From a checkpoint of a small transformer trained on Wikipedia: capped logits.
MLP neurons of a small language model. Each row is named by its layer, matrix (gate and up: input weights; down: output weights) and neuron, and shows model dimensions 80-207. Each number is 50 + 10 x the weight over its row's rms, rounded and kept within 0 to 99. A neuron's up and down rows have the sign that makes its largest values positive.
After each neuron's rows, "fires before" lists the tokens most often just after its 100 highest values on Wikipedia text that the model never trained on; "fires in" lists the words (lower case) most often at its 100 highest values on Wikipedia text that the model never trained on.

L5.gate802:38 46 46 28 55 64 26 66 50 40 41 50 52 43 43 50 63 42 33 66 58 32 49 58 63 67 49 45 51 50 56 68 54 38 62 40 54 52 58 60 47 55 35 59 45 66 65 51 45 44 47 71 60 61 43 61 52 50 51 40 53 41 49 70 47 51 46 50 63 43 51 48 40 46 44 60 64 38 56 40 61 51 64 52 44 40 48 53 41 36 65 61 61 54 57 60 47 52 54 39 51 59 50 62 53 41 55 45 45 46 52 52 46 44 54 67 52 57 56 41 56 64 56 56 63 58 43 53
L5.up802:45 53 52 45 43 41 47 49 57 70 60 34 55 55 41 58 57 45 55 49 48 44 49 71 63 41 60 40 40 63 42 80 55 41 42 45 68 43 61 30 46 40 46 51 46 49 41 42 44 43 45 43 67 48 49 59 52 54 39 47 52 60 47 57 54 36 52 53 39 45 41 36 77 58 47 30 54 38 57 48 55 56 61 43 53 57 50 46 48 44 27 45 69 67 39 55 62 33 54 46 31 52 43 45 45 47 44 48 30 49 60 32 67 48 46 54 55 49 48 29 52 35 62 34 71 46 47 34
L5.down802:55 54 46 48 45 47 65 40 62 55 66 47 58 37 45 45 50 63 45 45 60 41 49 74 45 63 51 57 39 49 53 53 39 43 42 48 56 49 59 45 45 51 41 56 39 65 52 49 48 50 40 42 67 33 60 52 60 44 51 55 64 52 53 49 53 56 40 48 41 48 54 46 46 53 52 29 69 53 50 44 37 64 46 68 48 61 48 46 43 35 44 45 54 56 47 65 69 45 54 59 39 48 53 32 29 46 52 44 48 45 47 53 77 51 55 37 60 58 40 58 35 39 39 26 71 39 43 52
fires before: "n", "ough", "o", "e"
fires in: "northern", "eastern", "western", "southern", "also", "although"

L11.gate816:46 45 42 36 55 57 66 57 50 58 29 52 59 56 46 49 38 57 56 45 48 56 49 60 51 49 46 53 40 43 52 48 49 36 42 43 59 48 49 41 41 43 56 47 54 57 62 44 45 42 51 57 73 39 38 56 49 52 38 52 56 64 34 49 70 68 39 56 50 74 46 63 34 57 56 58 60 54 42 47 39 57 56 57 55 57 46 34 59 54 74 45 53 64 47 25 48 59 75 52 59 56 60 47 40 60 36 52 42 54 59 57 39 56 62 54 29 56 45 64 61 29 47 67 69 57 52 54
L11.up816:42 68 64 58 57 50 36 68 54 60 44 55 46 59 29 60 61 48 46 56 54 44 50 45 60 54 63 56 55 50 57 44 42 37 38 45 37 40 53 60 43 64 64 28 44 46 43 73 51 48 54 39 43 51 39 52 41 60 54 37 51 45 49 40 43 46 49 43 59 49 52 47 51 66 48 51 61 45 44 48 54 41 44 56 50 48 63 71 51 64 66 54 38 51 43 48 35 63 44 48 35 40 60 40 59 45 47 58 40 43 47 36 55 41 61 60 38 49 38 49 43 41 43 36 80 64 37 57
L11.down816:37 50 36 42 48 50 41 46 59 51 48 65 60 61 47 49 54 39 64 57 52 49 34 50 52 56 50 48 47 41 66 29 66 46 39 51 62 49 40 53 48 52 48 52 46 57 45 55 54 36 46 50 56 46 52 48 45 54 53 40 53 52 58 54 59 50 50 44 36 42 41 46 44 52 42 45 47 55 45 44 37 55 40 45 37 56 34 36 38 52 60 37 55 56 55 38 58 51 64 52 40 48 48 43 48 60 48 36 57 49 34 35 58 41 44 49 38 56 41 57 49 41 50 55 67 60 58 56
fires before: " |", "–0", "–1", "–2", ";", "."
fires in: "0", "1", "2", "4", "3", "6"

L5.gate405:59 49 41 34 36 48 67 27 57 54 36 61 30 52 50 65 43 48 52 50 56 45 51 39 66 56 39 59 46 62 52 53 40 66 38 44 54 50 58 43 38 42 46 37 38 30 45 50 47 43 50 42 58 58 64 65 42 24 46 49 71 53 47 37 57 45 58 30 31 70 28 43 41 66 49 52 56 75 47 48 55 45 49 60 31 57 58 48 45 36 35 57 46 56 51 66 34 52 54 61 51 63 57 63 31 66 43 54 54 53 54 52 37 54 79 51 50 47 40 49 41 50 50 61 46 57 47 51
L5.up405:66 63 68 52 49 41 46 57 42 46 43 39 57 38 60 48 33 52 33 63 60 43 54 50 57 40 46 54 57 74 66 42 64 43 53 64 55 65 57 52 44 57 44 46 50 70 65 51 66 56 44 53 57 53 48 50 47 48 50 48 49 55 37 63 58 43 57 48 45 46 46 44 39 45 48 64 60 42 67 55 49 47 43 32 58 34 68 44 53 41 49 39 58 38 38 42 37 43 42 39 58 44 47 39 54 71 65 35 56 46 51 40 49 63 46 71 40 45 50 34 48 56 54 49 36 24 52 56
L5.down405:42 70 47 25 52 64 69 58 29 43 45 48 49 56 71 54 52 54 45 46 44 45 43 36 47 43 48 54 36 48 53 44 56 51 47 44 55 30 52 75 42 50 45 53 75 40 63 59 63 50 31 45 43 32 53 61 50 73 45 62 54 44 33 72 43 67 45 37 43 54 42 59 40 52 43 44 44 62 45 51 53 31 34 36 38 57 42 64 53 51 58 47 42 63 33 57 38 56 65 52 58 36 58 57 57 52 37 67 43 57 52 53 20 57 44 54 48 56 38 47 55 40 39 47 46 56 58 60
fires before: ",", ".", " of", " later"
fires in: "years", "days", "year", "career", "months", "hours"

L6.gate774:65 55 45 59 53 62 48 74 48 61 49 46 48 35 46 42 47 44 45 40 46 61 41 35 35 30 41 61 61 35 43 45 63 35 52 46 50 73 30 59 31 53 54 36 45 60 40 54 58 48 42 50 46 44 61 50 49 51 55 49 58 39 51 62 70 45 40 47 43 61 46 57 61 65 78 51 51 68 53 37 55 71 54 44 49 53 69 49 55 45 51 32 49 44 53 56 51 47 43 52 46 41 60 59 43 42 48 29 45 61 44 47 44 54 60 59 52 48 40 43 30 67 57 52 58 64 53 69
L6.up774:45 53 63 58 51 26 34 53 61 60 67 54 55 51 57 51 51 47 56 43 34 67 35 29 45 52 43 36 58 47 58 66 28 51 53 72 60 57 62 63 37 49 54 61 50 43 52 44 67 47 34 57 61 55 56 54 57 46 44 72 55 55 47 61 47 48 61 58 38 48 56 48 51 62 41 64 52 33 49 65 61 41 48 68 49 65 54 49 45 30 41 58 49 68 36 26 57 50 49 55 29 49 61 50 41 65 74 60 38 58 48 48 60 67 55 58 49 42 46 45 54 37 59 63 61 45 38 40
L6.down774:35 51 45 62 48 36 46 48 59 53 47 40 53 64 40 39 62 51 49 37 45 57 28 52 34 43 35 39 55 60 52 39 47 40 47 46 57 36 60 62 48 36 48 50 55 54 67 50 51 59 29 64 50 27 66 55 49 63 38 42 50 35 56 60 44 39 56 35 57 46 48 36 65 62 54 56 63 52 48 52 54 57 41 41 38 59 41 51 54 65 47 58 48 65 49 21 62 59 51 57 38 54 57 50 45 45 42 42 37 68 43 39 66 46 53 48 40 53 60 68 54 56 75 47 65 62 56 42
fires before: " a", " the", "s", " well", " \""
fires in: "as", "became"

L9.gate221:45 32 43 61 45 69 56 62 54 47 49 52 32 60 72 60 63 49 57 53 47 39 51 59 39 69 46 56 49 28 55 40 54 43 54 45 62 59 49 37 49 37 51 20 52 37 52 43 31 48 56 39 47 59 52 66 46 48 54 48 46 39 74 48 61 39 41 46 28 55 68 63 41 75 61 57 50 57 60 49 49 52 43 45 44 60 41 42 59 45 54 43 51 46 55 53 54 51 36 43 76 50 60 40 40 65 39 41 50 36 55 65 36 47 48 58 43 54 45 35 50 47 35 59 44 52 55 33
L9.up221:41 63 64 45 35 37 60 58 53 70 56 47 53 51 41 36 37 50 37 50 45 42 48 51 50 46 53 51 52 44 52 51 48 50 54 52 51 49 49 46 65 58 47 46 51 38 53 36 61 61 49 65 66 57 71 41 62 49 46 58 50 36 46 46 57 58 46 37 73 43 46 33 29 53 64 34 64 59 54 44 48 58 71 49 47 61 80 42 58 34 30 57 33 53 46 45 54 54 43 49 51 69 60 39 49 48 54 53 50 57 72 81 51 33 44 62 54 54 62 60 50 69 41 39 57 50 53 33
L9.down221:45 47 67 50 60 51 59 55 55 46 52 48 61 62 61 59 64 62 47 42 51 67 53 54 46 37 62 61 53 56 47 43 46 41 69 31 49 58 43 45 53 69 63 51 40 52 52 47 54 48 71 49 51 57 51 64 55 57 40 44 50 56 54 45 42 54 53 61 27 32 44 52 65 44 40 38 44 44 51 42 51 51 73 57 39 49 33 46 52 42 48 55 37 48 54 55 63 66 55 36 59 44 51 52 40 54 50 75 58 61 52 56 53 48 55 46 56 23 53 60 62 45 43 52 49 36 40 46
fires before: " States", ".", "S"
fires in: "united", "u", "us", "at"

L9.gate468:52 57 30 38 39 48 57 65 45 50 47 57 52 56 42 58 65 48 46 55 48 32 38 60 64 40 57 38 78 56 62 40 60 48 58 48 51 61 53 31 43 41 46 54 23 52 62 31 47 39 48 47 62 43 37 32 40 55 46 62 52 57 43 44 68 37 50 38 55 47 52 64 34 45 62 53 55 45 33 46 57 57 76 67 63 49 57 40 43 51 50 41 55 46 40 54 52 48 65 44 60 53 62 47 47 48 56 48 64 59 51 46 67 50 44 67 56 60 57 56 34 61 48 43 47 57 55 36
L9.up468:52 63 49 54 39 53 59 77 52 54 34 48 45 62 65 52 43 34 40 28 42 65 57 66 41 25 41 32 61 81 44 37 53 56 59 46 46 55 42 42 50 63 52 36 59 55 34 56 46 49 33 50 37 52 49 42 53 35 53 54 38 62 42 43 62 38 54 66 57 42 44 45 64 46 47 46 40 69 41 51 27 47 52 62 41 51 43 52 37 58 33 57 37 57 48 33 67 39 64 60 44 47 38 44 59 49 63 56 58 48 55 52 60 58 46 63 71 43 52 49 41 62 63 50 50 53 50 54
L9.down468:67 62 39 61 52 52 69 45 59 57 31 37 51 61 46 49 41 42 47 46 37 36 59 57 65 39 54 51 59 49 70 49 34 52 56 54 49 45 62 56 49 42 48 37 53 37 52 39 38 63 51 51 34 47 46 27 61 34 41 58 40 43 51 49 50 61 53 56 68 44 45 46 52 49 44 36 64 42 40 39 61 42 31 61 45 55 43 56 50 47 45 49 58 42 38 56 56 44 57 50 70 34 48 56 62 30 59 54 53 40 46 36 45 56 34 55 50 34 57 49 40 53 57 33 57 52 42 67
fires before: " a", "al", " was", " is", " the", "ron"
fires in: "it", "is", "was"

L9.gate607:54 38 30 57 46 40 41 52 51 54 23 48 38 53 60 43 41 56 65 45 48 42 36 61 48 55 56 47 45 52 54 51 46 35 49 45 30 61 51 37 58 42 47 45 39 59 44 56 38 39 46 46 50 51 66 48 42 42 70 43 49 70 47 40 50 38 60 46 45 39 48 63 37 36 59 67 61 56 44 66 71 51 51 51 50 31 55 57 47 52 43 57 52 59 52 42 51 54 37 58 48 47 55 36 32 39 30 43 41 66 55 54 36 51 43 56 45 43 41 41 51 52 63 50 47 58 45 59
L9.up607:63 44 53 40 39 64 55 49 33 52 39 38 47 38 38 37 51 36 61 54 36 51 52 49 38 57 63 64 45 56 46 53 38 51 38 47 54 57 51 51 72 49 53 38 48 59 53 41 38 47 56 52 76 45 48 56 47 55 43 61 62 53 45 49 46 57 45 57 66 29 59 51 56 66 45 34 56 51 35 22 46 29 41 39 41 49 32 47 52 47 40 51 48 75 50 54 50 57 54 62 48 44 72 44 46 50 44 66 50 56 46 42 57 22 46 50 57 39 27 51 54 38 48 59 39 63 61 54
L9.down607:59 33 57 43 50 54 56 58 62 58 52 48 62 54 54 53 61 53 60 46 43 55 45 67 53 37 43 44 43 37 57 44 42 72 52 61 61 60 58 44 50 38 49 43 58 59 64 58 49 57 46 42 43 30 49 37 49 43 37 66 43 53 48 56 49 56 47 57 54 44 44 52 52 49 59 44 40 40 44 61 51 36 43 65 49 38 59 46 41 71 38 43 42 33 57 42 48 48 40 41 49 31 43 57 76 55 60 54 41 47 53 39 38 48 43 54 49 32 66 50 56 76 48 51 52 45 53 41
fires before: " is", " was", "s", " \"", "'"
fires in: "it", "word"

L9.gate477:60 63 42 40 54 37 58 48 61 42 48 36 37 35 73 49 44 58 43 59 64 45 47 50 66 51 49 55 51 61 61 53 64 54 51 58 46 51 57 40 35 65 50 54 39 43 57 51 65 36 38 34 60 54 37 84 70 60 58 53 42 55 71 49 35 55 50 54 44 64 43 49 61 65 44 51 62 71 34 59 55 46 41 30 49 40 63 43 51 38 49 40 57 52 40 51 42 42 46 51 57 49 36 41 66 51 43 65 30 44 49 59 51 51 45 47 47 63 53 33 29 67 41 46 50 59 70 49
L9.up477:48 63 54 34 64 70 52 53 54 42 43 50 45 56 50 52 27 44 60 52 59 42 46 55 61 39 39 41 59 42 69 53 38 48 52 38 56 30 54 62 38 50 49 46 55 47 39 48 41 36 34 56 44 47 51 51 53 60 55 55 67 42 40 52 35 47 64 41 29 53 52 56 45 40 47 33 49 62 45 44 54 54 60 49 34 48 53 41 63 42 48 40 44 60 58 52 68 71 52 26 43 41 60 63 42 54 53 52 51 60 34 43 54 54 48 57 44 80 50 42 52 63 59 38 48 51 59 52
L9.down477:53 51 53 64 55 45 50 55 53 50 53 35 56 34 38 39 47 53 49 63 45 52 43 56 54 60 44 64 29 59 53 37 39 49 53 58 48 47 49 52 57 38 37 61 52 43 78 42 69 56 39 57 54 53 56 56 71 54 65 53 64 31 61 45 49 73 41 45 49 37 51 44 45 43 56 49 49 63 34 52 72 57 50 45 37 63 64 36 58 48 44 41 55 56 67 49 50 49 51 74 41 68 50 48 63 60 56 55 41 60 44 51 47 47 46 67 66 41 51 47 67 69 61 36 59 54 49 65
fires before: ",", ".", " of", "n", " later"
fires in: "years", "recognized", "hours", "year", "days", "months"

L6.gate781:48 39 44 44 59 66 43 62 45 43 50 62 49 48 45 45 39 56 38 53 43 29 50 45 68 53 49 59 53 48 54 53 58 59 46 59 61 48 51 67 59 56 52 44 53 61 63 59 31 38 46 51 49 53 38 59 68 47 49 33 52 57 62 51 46 42 52 57 48 35 40 51 62 51 47 55 61 53 54 50 40 58 40 47 53 42 52 43 40 26 31 52 31 59 50 52 58 48 46 23 52 70 52 50 54 45 55 46 50 48 59 57 70 49 56 51 47 28 52 50 61 30 58 37 53 36 36 57
L6.up781:49 64 40 39 46 68 70 50 59 48 54 56 54 48 45 48 55 48 50 34 41 37 55 38 41 37 42 43 30 52 54 30 47 49 40 43 51 23 65 63 39 49 62 55 44 65 63 63 61 43 55 50 34 42 43 38 52 39 58 37 38 58 55 62 53 43 25 39 31 47 50 39 50 55 43 38 50 70 46 51 54 47 45 74 33 63 44 49 41 61 59 54 61 43 49 56 44 52 46 34 45 48 46 61 44 55 63 41 52 33 58 50 65 48 49 51 56 54 59 31 57 49 57 46 42 73 63 61
L6.down781:35 51 33 56 44 63 44 45 48 40 69 56 48 36 48 58 58 52 40 36 40 27 43 56 38 52 52 62 50 50 64 47 35 56 37 45 52 59 37 33 46 53 57 46 51 37 42 46 41 35 55 49 43 60 45 67 46 59 37 38 48 51 42 30 51 58 62 45 54 50 46 60 51 54 48 56 64 68 42 50 45 52 27 59 51 39 40 47 51 60 55 38 50 63 59 45 54 38 39 41 44 45 54 56 50 46 49 50 51 42 58 31 56 42 54 56 56 63 70 54 65 44 54 46 44 51 52 57
fires before: "n", "v", "ba"
fires in: "northern", "southern", "eastern", "western", "conservative"

L5.gate942:55 55 62 51 76 40 50 41 51 51 56 59 56 60 58 70 54 44 33 45 52 44 36 63 41 54 55 68 52 33 39 45 63 52 54 63 59 38 63 61 37 49 41 48 50 62 39 56 41 62 43 59 56 33 40 36 45 51 47 54 32 38 50 61 60 55 58 42 58 49 58 41 24 57 57 58 57 45 51 49 54 56 54 46 39 65 41 53 51 34 69 57 48 53 61 39 23 43 52 47 60 67 46 52 32 54 45 43 45 44 42 40 50 38 39 51 59 44 52 61 52 33 35 37 51 55 41 61
L5.up942:56 54 49 48 55 41 54 38 55 49 50 42 44 56 41 78 33 49 49 64 64 44 48 54 52 33 56 52 51 49 62 29 60 36 74 48 55 43 53 56 63 46 32 27 43 64 43 45 73 56 43 51 64 64 50 67 54 58 50 64 40 35 37 61 45 58 61 42 37 48 81 53 63 55 44 54 51 41 52 59 43 45 38 44 56 41 53 76 60 45 52 51 66 62 39 53 41 25 54 49 59 46 63 44 68 42 61 52 48 62 57 33 56 46 48 52 60 59 41 34 49 50 56 56 50 59 47 53
L5.down942:47 51 48 44 38 48 34 57 37 58 49 37 47 37 47 29 52 48 51 54 34 44 51 62 59 49 70 33 52 39 49 56 49 17 62 34 48 65 45 48 60 42 53 61 46 54 53 36 67 40 61 53 40 44 40 64 38 42 43 45 54 51 41 31 69 57 41 40 53 52 72 35 73 47 43 72 44 31 55 47 46 55 44 40 57 47 39 50 52 61 31 52 57 43 42 36 49 50 32 42 59 44 54 40 49 46 48 63 46 57 40 52 54 42 56 54 46 52 60 42 47 48 56 23 57 49 55 40
fires before: "–1", "–0", "ment", "k", "s", "ow"
fires in: "1", "0", "development", "norfolk", "window", "to"

L2.gate125:35 33 44 49 47 42 76 45 55 56 38 70 51 54 27 29 30 48 50 45 37 53 49 43 33 37 54 57 64 62 49 56 54 51 50 48 57 37 47 36 58 53 64 51 47 78 40 46 34 47 52 53 50 31 59 47 48 44 40 60 30 60 51 55 54 45 50 42 46 49 37 51 43 46 46 40 45 26 47 31 58 73 47 43 50 67 40 19 40 59 59 48 59 69 48 69 55 61 46 43 42 52 56 58 54 37 60 33 65 53 74 46 38 55 51 52 55 58 47 60 55 44 51 46 44 43 63 51
L2.up125:47 54 60 60 47 32 66 45 55 37 56 64 53 55 52 44 65 32 49 34 31 54 55 29 28 28 58 60 52 58 46 67 44 45 58 46 59 44 33 29 55 59 45 55 65 65 55 56 47 63 43 68 30 42 60 39 57 64 54 47 37 54 44 54 51 45 49 52 43 57 62 50 49 57 52 34 42 30 32 50 65 60 39 40 43 49 62 39 54 58 57 37 46 72 41 65 60 34 48 45 41 40 56 58 35 45 60 42 70 45 52 59 63 64 49 44 55 45 53 62 68 47 50 47 38 32 62 46
L2.down125:51 44 53 54 60 45 45 51 69 35 61 36 55 45 42 45 56 47 48 44 44 37 57 55 45 54 62 52 60 30 47 56 47 47 59 62 52 42 44 63 60 65 60 46 30 44 55 51 59 55 66 40 53 46 44 56 52 57 51 47 53 45 35 55 42 55 54 46 52 61 42 46 55 55 56 58 62 46 46 53 50 42 55 51 55 48 49 64 70 47 49 46 57 48 49 49 38 56 51 56 43 47 61 59 56 52 59 53 54 58 41 59 71 68 47 50 42 37 60 49 59 54 64 57 52 46 53 50
fires before: " |", "%"
fires in: "1", "8", "2", "0", "3", "6"

L9.gate292:38 43 48 52 57 40 54 53 60 49 44 49 30 52 44 58 60 62 44 34 52 38 51 69 45 49 57 56 59 38 57 50 50 35 35 54 62 28 47 57 36 57 51 53 42 44 50 51 48 49 63 51 55 61 64 57 49 46 67 44 39 49 51 42 58 61 38 41 49 60 51 49 45 53 50 31 54 59 39 61 42 52 46 61 60 42 50 35 39 40 50 55 35 61 56 63 41 41 44 52 47 50 43 50 40 45 45 36 56 51 36 66 44 40 62 82 53 61 54 47 36 60 61 35 61 53 53 50
L9.up292:62 39 52 46 63 46 47 47 24 50 52 54 47 48 49 37 42 48 34 60 47 61 64 55 58 56 58 70 50 40 52 57 53 58 31 50 70 45 48 49 55 57 45 51 35 36 47 13 39 51 39 54 55 59 58 37 65 62 46 52 38 50 41 69 48 50 50 31 48 50 32 33 76 57 53 38 56 60 51 60 51 41 41 54 53 55 58 45 33 50 58 53 52 42 38 60 55 59 45 42 60 41 55 51 43 41 32 42 40 66 42 47 49 50 34 56 63 35 35 37 63 40 52 39 47 44 48 58
L9.down292:58 54 33 54 58 62 53 40 51 48 57 69 40 54 58 55 52 39 38 41 66 35 51 43 40 68 39 56 37 50 55 53 58 38 52 46 42 38 55 42 48 40 33 49 31 45 56 56 53 46 68 51 62 48 63 44 63 61 45 53 36 34 45 31 42 58 58 66 56 61 55 51 63 65 32 64 53 41 71 65 46 36 47 36 48 56 68 39 46 37 52 65 45 37 40 55 67 66 55 64 81 50 48 63 42 46 49 51 50 56 44 59 48 54 53 54 62 45 39 46 63 44 45 47 67 51 54 47
fires before: "n", "d", "-", "ga"
fires in: "southern", "eastern", "middle", "northern", "western", "mid"